python train.py --num_hidden_layers=8 --hidden_size=320 --num_key_value_heads=5 --head_dim=64 --vocab_size=8192 --hidden_act="geglu" --norm="rmsnorm" --norm_eps=1e-06 --positions="rope" --rope_fraction=1.0 --parallel_block=false --lr_mult_down=0.7 --decay_shape="linear" --max_seq_len=256 --max_steps=9563
MLP neurons of a small language model. Each row is named by its layer, matrix (gate and up: input weights) and neuron, and shows model dimensions 128-255. Each number is 128 + 32 x the weight over its row's rms, rounded and kept within 0 to 255. Numbers have three digits each. A neuron's up and down rows have the sign that makes its largest values positive.
Before each neuron's rows, "fires in" lists the words (lower case) most often at its 100 highest values on Wikipedia text that the model never trained on.

fires in: "are", "were"
L2.gate506:218089143177113191114119179118122134108106157157152159112140130111143135169105129080093103177076154062120102110117176101127131142093137111147098106174168102084107093118127074078164145182120125121115134164117097144129127100085129187123059199146112121144144082085167146168135129114139113104195131077127152163086099077184122147075116112118142107105150126104116175088149130105126117125101
L2.up506:177107122167097226171160133095148112119108129105123135114201136099133134115125127108161096171156161110109137072093158102110111166130118074175120145157176131145113083134112120139202117215129130142085166151174112165169108089148104140101120159130126141104140121102120107146114101108086124099115131122096187096079142072191051150073122103151113128119125163143154073117164141085183130120127

fires in: "with", "as", "ran", "after", "ring", "cast"
L2.gate17:125119098137123132157148115165104174099103089069102192149163137135085165120107084176134086189063141142171115084083154138114123087104160170100081133101107146102088113240140149121105124177125111104102122099166148093120159146103118096107107164200126121124096113113081128111155161152124152101114073113076118142089151139109117157088151109110110081129049165113181086113115129165098073114103
L2.up17:173129082090098157080159129103130193131174106107114144172184085119142114149157154181138145141127129059114157149067105122118191148126155095090121124097131139113122152123108130118187158120092171157166134132104202142101177180084153144089146120084149096140171107075125164140117174113113150117158103171063138172106146115162146155096196100112147128119083098099141208097194118035118069125178

fires in: "court", "congress", "bbc", "government", "times", "parliament"
L2.gate71:057136108171124131121092098189124046092153106154089087164162134132150109111118179087131146131114106111111148116109125159131148120146097103113122073115182110103120177105176129123187158136188157098128177114118179118141105100069050126152140127132118153092086131128122091121120119113148197164095170125170169066087116180111140177128083118162118075117113147101154109165175137200114157108050
L2.up71:191145087142151106134124141129145123084134118118166100137159122131158143074164151140171062087115147090189178187090043124086165100080072117123143123134124099138123153117130168131135121098111134147187120137126191139176099104155142159060101075112073121126157153137118115092092096092126148131046138097143178117172118178106123049147092172145173144141133135159138111107203136123128081028104

fires in: "000", "0", "100", "500", "300"
L2.gate1222:178183171099094089119161094054118126176164146116097068092081119048134164113139148157134095094137104131115115153078125108159175125072111152103171141153117136123078114178072137151102112148139115105117140213125133157205107120151176096152156125159118108168115108194125136114126162112119085094139179098120109170095130101126122127085076169138144096189154136099172122157140104151125124068133
L2.up1222:163152106084188223086167165153131165146151163173178089066123118117161154140141123078062135119081059139097073125147119129148110135137085129137126181091130116158177135153133151119058140127119070096141177091144144065197138181121151155096132130137147126173106086089143099110161155142112077132121124085152149152096131106106152154173085103160160172112145136198168132172109051123124129051108

fires in: "when", "fishing", "if", "pebuu"
L2.gate1023:126144107116163158076115141191115152142142191094137094141097115146185119122075124095121126099108112018164136173126162127128126127113123200143167132118151133125102135113150172098134121142157079123092156167133120139096149102073123084167099102128164067154113136086113107127184115149099149105107199169095087121087148132146132144104154147119110089152103165092160101098117096159205131161168
L2.up1023:121139131135071113142132104058145136108129137078108108064122118181098126153138132159058145158141111089112027135120197119134120139140097136115098165158098158113125095137148074150139091145183114107122128074140177118136133135117169128130169073146125125124170187150100095105131132163084185124042068167150180184094147128183151119104127156129132190128063174090139058150156120100128141169128

fires in: "only", "all", "once", "least", "entirely", "each"
L2.gate307:095096114141117134134106168144071130108092130154133128170160114147107135143126166198111095097109081114142185121072145109168113157162133129117089106159066090050131124157153087199136121137139132134139086136141128121141118142112112167130075152141142151159158132171170114101108126075126116121147221178101121180170131086102112134110140115049148098132114168044190145114099074123111129121164
L2.up307:150102109137162157144094128110120121116091139134169169134202095137125129210125116122106079078070110093121217186091100093103069163092162058153179154132122120089158054138191115132131066173145125108137093138098127161113150163119123127144112114113142129168140147142100144131120143083081108088105184119121109187163117145110146143151131060128145087134122099075133098131115129099120146081096

fires in: "age", "size", "rate", "density", "level", "heavyweight"
L2.gate415:073148074131108081095152124112127098105172135160094116080177129078069132180126105191118185113113188135169087081101118076089140104086161162083114131097158142218102099111187109109127120171085220130129107080121095116118157107092163147143155122093132102115161142123122148147105066129137118088175119148106117120153213145079136190077111151181107093144127100140144144136120085174125148066164
L2.up415:123102127168068122131107087132068065115130143127171164166139132110108069156081165120094143134094160135116090178056161171118108101066191169124103191118179116099083185108153098175189146167100150189138081159176158079136125141139121152176117176091093094101120124167158152147120095165148170124150057168132146106134165055094162202094145072210156109102150123121080151159120086135138137126113

fires in: "to", "on", "zodiac", "over", "realizes"
L2.gate396:065136170080143152138115062160162163130166173134134210135164108111112153159181110144169162149112150104127204094219072109073138108113161141093174121180107169163136160183165111077116133113118134088140108139158107152121125143134144163141143158149141113111137182130159107182144132183127177060129118127165170063072147093089112150146184110094158124087075129096082076156123117142116052112109
L2.up396:153112176112197131081111154198115130081107189150125157079165153136088112153169130141144158106154092115078094178109142164098120141096125133103137055141141139084139127129165096140146150080141163089101077133109128097134077130185199107113178098138140101128175091134149134222209170135202121136155114128159061158136146188106174121120138139153136102118116094162092095165104083120156155118136

fires in: "only", "just", "total", "all", "average", "highest"
L2.gate1160:145060120093085128117068087079138193140174141128144126113155085125184120184142135145076145168182099154112111144137146124216175135101115144132125155165096162069112141100137080085168134106157115137141152198188128134187135114096107098118188103106074106152124057103135126136136204119146041138150101136156121090138070092084100175102110132160120086166087108105094158109087152051126114067097
L2.up1160:136148121093154059084118155115144128175073181097143120101174143164142182162153165155055155133146109106090148122133086130054139160122093153137100099130148172139143108137095144108142173135149130130154043156117157185118125123173092140136135196147162143152144107154177075103100082146157200163075156124119104152168097166126171179070117116167138114182159136091150153113131122141139101113123

fires in: "as", "became", "remains", "become", "be"
L2.gate819:178167132097129131156129107109086181076127175075127105152170110156110067154160183130178108229051118032114082087167063173087185144098118131140126129117156142060172131161107102077157127103082130172117128142078067097115094147098114111119110115140116080108147140105072105134121112101081170129107083161112129109124133159114124062123163173131119109088074150146148088133166124161136059128108
L2.up819:142120146086138122213132104131139164140084118127125146107132105141139113171131115128105022184102103164060132112132151114094126111119101133092148107103175155125123123144145154093132129132111136154112138147183150166159158185073098165126107073095183142085189137125083108069192105120113104104128054154121117104105135157153119112105144102116106148100101139138081160133118089104161149141071

fires in: "were", "been", "was", "became", "seems"
L2.gate798:118139102115179077118105164090119137161149113074146139139135120171116136170159176134137091167113088113119070117131086154136108149174076094170070139126160104037153115083125200105096120160176177135104107125146118169134095159115126161091115105160111164111182145108155178098151124111097102087101132118140150122159089088105119147082129073150178160081096113098138100138138183070144132116138
L2.up798:144195118120143156128138133118161135102162121092152205128130122154129080098145069133217138160111129150133099108118105163191162085106165050139173082109102170097154135116085142060150134116170115123124108124086139159206121146163117144179101138125103107087163125147115178105129130113134117135084030155133115124151117121126134139122135126164143074161091131118181091153092175157152120122121

fires in: "have", "has", "had", "having", "jupiter"
L2.gate1146:109120109140122112094197138113112110112113118103079123135179066166173127132092187145123111173138108134134132134096150130084162167152142150167136156100105119170118118094148140069089182173127130142086176161139152111091186088128075119083146130130135126133121093096071124066106106185106165163144125157120128100157105119113145102168079109122141143121112112097154164133102110149115123144188
L2.up1146:095148119132155165127161097126185127102078111145111125068156177106103108108102114169108131090112114159104144116139108113141151099123091089136195106141172118099146132192183180128087126155100113143155142121161141150165187143136171114099099130152105101118159173106102143123097104102112119139116102132152155125111103135085162138093120042126168139105141116197106099115097081129115128040134

fires in: "had", "have", "having", "for"
L2.gate248:140120112137082159123199123145083159110102166116109144141142174122110167178098167067141152140158130105111147133151161150124195153119117098184057142130153115139126104158161155157192152069121121137132102123128168126136143147151076106159153164174116152129135070076074138085144105146181090133117112149144121160091142125116086138122144193155085115110189103090131169129149139119120151154154
L2.up248:089112122148150126112151112088157095083164119097154135164055161052104160158108088107103161154160187058107128163078135129126168137102090102175171099082177158114177142189104111100108127079116111128075141096129119085163136116145098114140100109115194134103169124116128058172113114144085165159145139197106167125144103074161119088116114121153206141155090072154128144146148114162068107171106

fires in: "of", "from", "for", "at"
L2.gate538:099129172129084124138138169122148136105180049061140135088173123071062147128081136100116075089155090221118100152080142103155152156109133177181165070132133099141153143083090106102124123114098164127065120160065120109186179115189140125141104143137101088119154137107108111168143155146158150124138134129102120089154102127130138126142088149123108121100083160121173179089125140136106145061107
L2.up538:179150132101093108177111123114202117090126142107124163119161149137082129205143107112033163120107166107162105078101178105124091144142121161145128125148133119108157106120130100094070146104156147101089127187129139090203078116130125108118105145173156185114123157131132090149095113112079108136084140157140125141119138037078188125078095137149107101114175126176083133170137134155146130125114

fires in: "of", "at", "during"
L2.gate1258:118130159141127143103038082109159106160191182128083179108120161142110131112128155096072141110100092127082075119169140117178166100112148113159122147161090126117153132093099154163121171138138062133059117144139132161171154076109130129081119149120090178096102152119132145063131119140121130159106153079082170037108105120073159145088095152078105133135136111133100139111171106122139150090170
L2.up1258:168133190109160132146144144068073138165138132118126155099168157108152125131112083124054094181127118125106114106123134139095138106145122110177086149134132171119114167124075142103045129067182055128105110181126129137102098131090136171117134123100122148131126104114213090143128104091133150127126134107126210117070132091137190142118104207098118105154127136136145046155112112107177133108138

fires in: "2023", "2022", "total", "2024", "year", "2021"
L2.gate130:104125078060107101090112148157097142114145121171132175163155087084140156072118104167134119121134130139143145121114104145096159188173112149157062115101159162125085077144126109132151124164160111044048154180124125168097141106172184142144180088096089135093119160125099111101148152106109067063058093121166184144146192116109119102079164104086124157162192115119139102113125145109149164131132
L2.up130:150153092118081174146132147084082150168154150086089108136173079141122088101105131078125114061144111147184134160128144141106185076172123123162089102175131196150219150119161090113164077093125156098153133129056133209108108096107167174152143116136131180102104125129169169157101137141136135178146123158071132071129100137125129094087107165119096134125145188084073080114137123076103119175142

fires in: "life", "medal", "synonyms", "career", "biography"
L2.gate271:136122092165129104096132111074136116129166169100081107120135055148154118075136152065106159154096138129184150146117081121165127127102157122151145070119150102121107183141118100126175145121095149106172124105140122140135168207103151097186132104116108147108129148087081072191143086023135125165116110080119128097123042120119141159152072162125194104165121108090133115134147144118138106133115
L2.up271:135076128158133146070153089027122127099132177138100101155172128142187115110174162093127125164101103133116120151144125132133130116132161174113114090188149132063167193099109109166138157144130134174104190125173123096124121201216120080153173208143197102152134169121122116188113143090100123091141093099124212103102121132154155147179106092177189109166166107096155115093148127105080111157120

fires in: "during", "starting", "following", "early"
L2.gate121:123102114167113151193185109123152106103096064141150117117173123074140130127134117049124099151096160112223071059117151199096097112136135150123094092125138141163144161169131105114133113100143150120104170081147132171146184169123123087130109114188110144098101140129099095130136168134152154134150095198138134133100076136117059131175096114104181098121121112132128154122141104113112130112168
L2.up121:103112153170149130175157100141141102051089146119116112119173124091114147121075054066127087120116150111151095089089135170151126120132130137086129159093112124158142130163137038106107122091126159151112150135120088138120120114092115083059102120086126137151127117100108072099115162129129162129138130077118097129128053106088114117177132120093107082110138082126144092070068125146137162137192

fires in: "9", "29", "39"
L2.gate549:108155116127130119167125089158152128197196171082108133108100069091118126117130135148150078103121115126145143141106153172117101143140093151163099122124119168110082125130136221037187121144083124075109136150151146195057099142107119173133151202098160150148191113133122189183103124133149104149152216132113090139146097145109143189110102139111120152104133144163142071114112079175122139084137
L2.up549:104099100184096088126101110078094139141180151126097044135085069088109138101107154163151137102082137084163147161153127158126142083158121171188101077099139165175090106155113090145167126029154152140141076200101189160135179120134165174175120153089087139135175115116104152210156131183105135165091145122121130124056162136104110107104143160171098107083082101094178144104132113122152136142126

fires in: "as"
L2.gate1232:159133108072053085109114085058154091128093088163184108127075108151146140145078159118117112180160067116116136095172113148089118070075166134094078137152117110099106135119141085122170142119110095154147119107072139107111133171136137195161088123089152130129118090094171143087111134093139186124119107144044134064086140172060083111111153126143154062105097089062096123101145107148142139108131
L2.up1232:156180144103106122171091068076117160160161152113127092103177092148151095177144134101143107163114073090159197067138097092151104147152091128126155180115102108104083133163090143111090130121138098163132151054155111105050179134114093117114151136036148129134194113082091120148174148146093109113083138153164137110096116177093099090152106120155127136143081176188136146162158132112162110150191

fires in: "women", "woman", "boy", "men", "female"
L2.gate1236:115193131116105108124213106103163139165188094207105139084098122061152101139074090145104152139090096165172194109155114104132063153132132097110112128054135143176071143107096162139160081109157163079100167107129088122100120145189169119121154117146155142129091140090089097148188114126132083147144079148136096150129066208162119153137112156112179130155161079112098159135106071109093103132153
L2.up1236:144189117151122134157169135142101155136174161120068098125082103125134113119128118086089148186068142159124207067129108142103098169156157147146102141096144130172149112104069117172133076181173168097074138158147096141108060135122146143125141163162164148094117133103100117163147119163159114173193078146146094110121114150089053148165128179143162182072154063109128091146160100064135143190131

fires in: "a", "one", "an"
L2.gate878:136136095140146137131076154118086187137089127115168110155130120117121137150115144140093129185126101103147124113075122166127074156159118083197137213155123099107135138051061159104097115143111107071165120108103077111141128173101144169089109164151142135099094119093090140058140142212087158105120147144097116051142114106149106148095157116106136133075122086129111133112135156076228054153102
L2.up878:104144148161082153107143203117107097160132127148107103149112083107157120155128160119097103063194145071065139126140124097154138147144129141126154157129083150077137052082095096150217151139082173068082133169081118126126164054107149158116144173162138141110081140085170135106096135101039111106161153120102098131110108144055104134184205158131132134154119130105143157105170116098096130149072

fires in: "are", "is"
L2.gate928:174112153163108190096086121161115123180146098116123171130124040173088135148133124138098102204042110089092179148165068135107130157138186092136140111161140106088159111118189104109182179141052147135169132178182126148177131146104095110166162141158138177149199087143139102150129160093145135091114124148124137111185055096079066121141122089115094135170133172095139100104144122064130155121134
L2.up928:171116098097162143129138069187126153108177106124125142104093122135117089137090157143127113173087088160164146113146112124165120120108116150098113122146140153128135173116062204121096099154089124102078122097128148153204138132103143118123155094137113146111153179143131172150196100143104102120150099101152131135089102161089130171116192155145116126103099174167114116095115204087147117092132

fires in: "in", "at", "of", "member", "for", "on"
L2.gate1006:043090092077105125170173104117061150154125144114117160139118118136153101152122136144153139071182113154145182138125106173157119146131069182169109058118149093088083205124168193160109147165171133171108130072096117129149160101176156147168106143065165106129184156049126151118084197138112100174071099095205129133111116130127113165109123125168169093110108137106137084123122128120128068163134
L2.up1006:090137073178138130150175104172097141157079102185116090108075125104157109093112096179155134158206162146166085101099152123152140126157133108118094121149034115138185172096145137160129101143147111075144152151126148072114200126137164156133082087069129114081145082142085147120136094065100119104120163129157050130095124106126107063077159161162128162160090124193158133118146106151114078141139

fires in: "he", "career", "firm"
L2.gate802:116072126115135123168163152052164194160095138099152161093126105116116104183151141143125124128107128106122183167145139176130092138125159127142094078191109061138175167113123079136122085162145131101154124092119068112130135097114184134178081122071106149105127099112067144154142107156046115116093118158128149103109128089129070129092145110138108089076134135121169111085123143158131108094117
L2.up802:104139167129098147105098154085185100119130162150101102209102149181104138171161118084139131144117116108130106165167137136104139025136103124156123080147092125125115132134148097057172124134139162148174109112191063096150140170177143098107137136091093098114147105122122167167149125169114095140064161078171148126171155116129124096148080087169127120106115094154131110102121124185129180148094

fires in: "with", "against", "for", "on", "featuring", "alongside"
L2.gate164:122177110083132144131118063125109181069128147183125171172166115116132114129138080172093165067136110151103133066116102104169124142100161159124192131147130140052117118168138142123159161139127090098057158118155093069125119121146101114130115152137111104094164150090075159044177092119094131132170157130104154151114167162092076154135167141168111145132050111128163152094139073126098064096167
L2.up164:140155088123105107141137131087169125126128117124143153137091109152135178147158136114106134170194137152170083133178145132081144132152125177159104141119074152111132106168172131158135125130101164059122154040129119057179092059111125070120173122119139146134159110105168090107081131115156171094157124161089103122052130161136129158183124185123123126149104089082081129121180118132098158207077

fires in: "team", "club", "date", "chapter", "title", "section"
L2.gate774:114126075125113129083197137135168132155218137113058130117156144087139185199140128107125203121103129184137181068112144115163129092178122112081153146110063072147138106146175097132112089180150138140130105116085121168095159112110102123057172175136124142103136098099166174155099127117114123120079109161131167100135075112154138056123125136167111138143113144100105110193041135106100162123113
L2.up774:146136115118109120034192129142144144136176127104127161116170076075157188133185114123110171151118112095091166127119138118161148076152155101104132152158065113101145117133197171170132096171130085150146142164068149131079144088106152166066170140162130140138145149101146173093103136087135102116112103133110132088129121084148178085093125154171149144106069179110088125183076160060074148111148

fires in: "she", "i"
L2.gate742:148131121159133120148124111105102170118145138078083130168135091106129150138118151154089128153123136104163191105120160153170172085135092169059122078069123125079149118100124119104128169068144173110185157056113117109107133122126177123123152100160171139147139102135175173099112123197183091121131177104156132097057070121106114154143150136144125177135162089122085189139157147130138177132095
L2.up742:161173099117162104161175106132125208105141143116128154134125076149185124150096131119113129094193186090146099079171148116141142076126134151065160119092195088103154121111122147164130135114127152152185113088155076091166167115114172080117169099179112176169149077140125145112093158150115104056196131130149087099041087104128111149083124119168129196171154096156143108137107145136090167134124

fires in: "an", "a", "unanimous"
L2.gate806:129112180138071094171171105134137108136134151164130070151096099161228173150106121123103141096138144098109129127107191155185159146144086138148165161161166113121157107088097097138180109085135069085087129145129203133144154119103117166184126140086124160155123145159091175120101175108144160073126130135124180112146161027128146060123163126121100041093187156181136169160108119147165128137039
L2.up806:171076107109158161164168127102092100079116132148108130131089116149125154119044141161192137100125167109114190190118164186124100164173153189192136183191095139133164189109083174192231111154146144084138154117158132185106120124151077089112150141150155137092136110101091147103118117144115135120159148145140111132148130091088102126061133108124142110106107066134115136122076107088112144161126

fires in: "but", "however", "though", "as", "although"
L2.gate368:190162111126177105093061191171110203150170085095137108098093139165124151122127181143138164172145106112106112118190137058087124166192099162088122121089124138156146142116104159128074135196089154144114082145107141127117118170110121094108136129090127123133137145146083101190084104147104135145106105155165126095083125145114123170086082117135147145094187177138160085179105089145159132209139
L2.up368:117141101128142103141205159133129143066038111126085095111147157111117118173090110158110168149121085090087178129192105141082169133177094107154084096159180101102054107155080127124148140157061160151147116127098139169120156135098145101151172095084151164099134081157077134125058141135162054122063075190156062139141144133127036142164121197175091144114130098115098125098131098122159199173125

fires in: "league", "party", "type", "paratriathlon", "professional"
L2.gate301:080121154148142118067067092202145073120184119093161099150083093128173071102160157091124129168132181139167119098129160130110146119197175111140114139125095195136173070138078174139162143186116165087180110110143092108124169161101115075085171092138078157137068125094124098091133125165126072112140129111139105098184108121111139167141146116114160146152168081108137173101097097069116178136136
L2.up301:093127135174106136164130099178155094126156092100205149070101142155135124145127126106188163084160120124096115113133178144141142110142117111112138099165133099149152129074061132127131119166150130117077059182146139150104150176162144091158196121094167146137138154065105121119109101133145048160110152145120150120180111112078162170121091131172093110163115073070133157147082105135165124143106

fires in: "railroad", "railway", "road", "highway", "gk", "passes"
L2.gate112:127151121194115147190129067145130140113094154130155176168065142127129178080123176065130193099103150147163121156128127122127065162154076140118123132145128142120046127081123140124111059149174138145129161098087077169116123109124157150132107174154193169138128148051138127135173053138167127138050145123097098099120132163150063112189184144147136107127135147118099102111093159095109128132158
L2.up112:118122156114168141160137078128130128149114120099135166161100185134159123142146146125146120087157165142183142145071128114129138109149055118109131128121083113131095167135131177123130070167165119074131145108152128152124144184099193111092120163159155110097093100074165067130164064138145130115127172126141141057130033135150090119187177116178113160164123154097088102154148169103071129141188

fires in: "with", "at", "of", "in", "by"
L2.gate1273:066106120176139126184186193113140084139112127138079113168175076189062129123128110166130125162113142116144165160182125115123118153110126124131145083162113132103149148150146035106133171096082150109134130111122111152069102114145151148154131100105114122143097163124094161137124115124097098134104068143113209122101174113085145119146101077142157120114120144126101083099125177124096073154153
L2.up1273:055139140109121145158116154111106111119156107063140106124122113122192159071147139139145126147109173138127052114139108079186109120098126143087079078135135176155122132086109165127151105178120118113113102123093190075127118115153123178096087139192098120160096125187142065113184089100105139157110090147153114137123111109131168185110147099069128114146087102132113135101118120094109092150152

fires in: "no", "u", "uab"
L2.gate892:118157140118143188120115106107154119149092139138103067099107112149109108103087109097076119174075119170110129107110139118126152076111074154091168089144108136194103177101091076124127126129200147106137191108149074116132136143109118150108109110158129143148138103158146087141202134182121139135081182144060174094129165125104129118105175159137082111122117170076106126165131147106101140063166
L2.up892:137111134135176123101160180076108132123152122141080194156161047128104086056149104180144159180136127139117151093168135140135116121101127132150135136162132131116071124046098194147150135138090144157099117187070089111110097111126137134136122187119156139126140186144121102134142112103131132160120177112164109073139102136116138108147148096105155105119086126086114195115124034144111117142053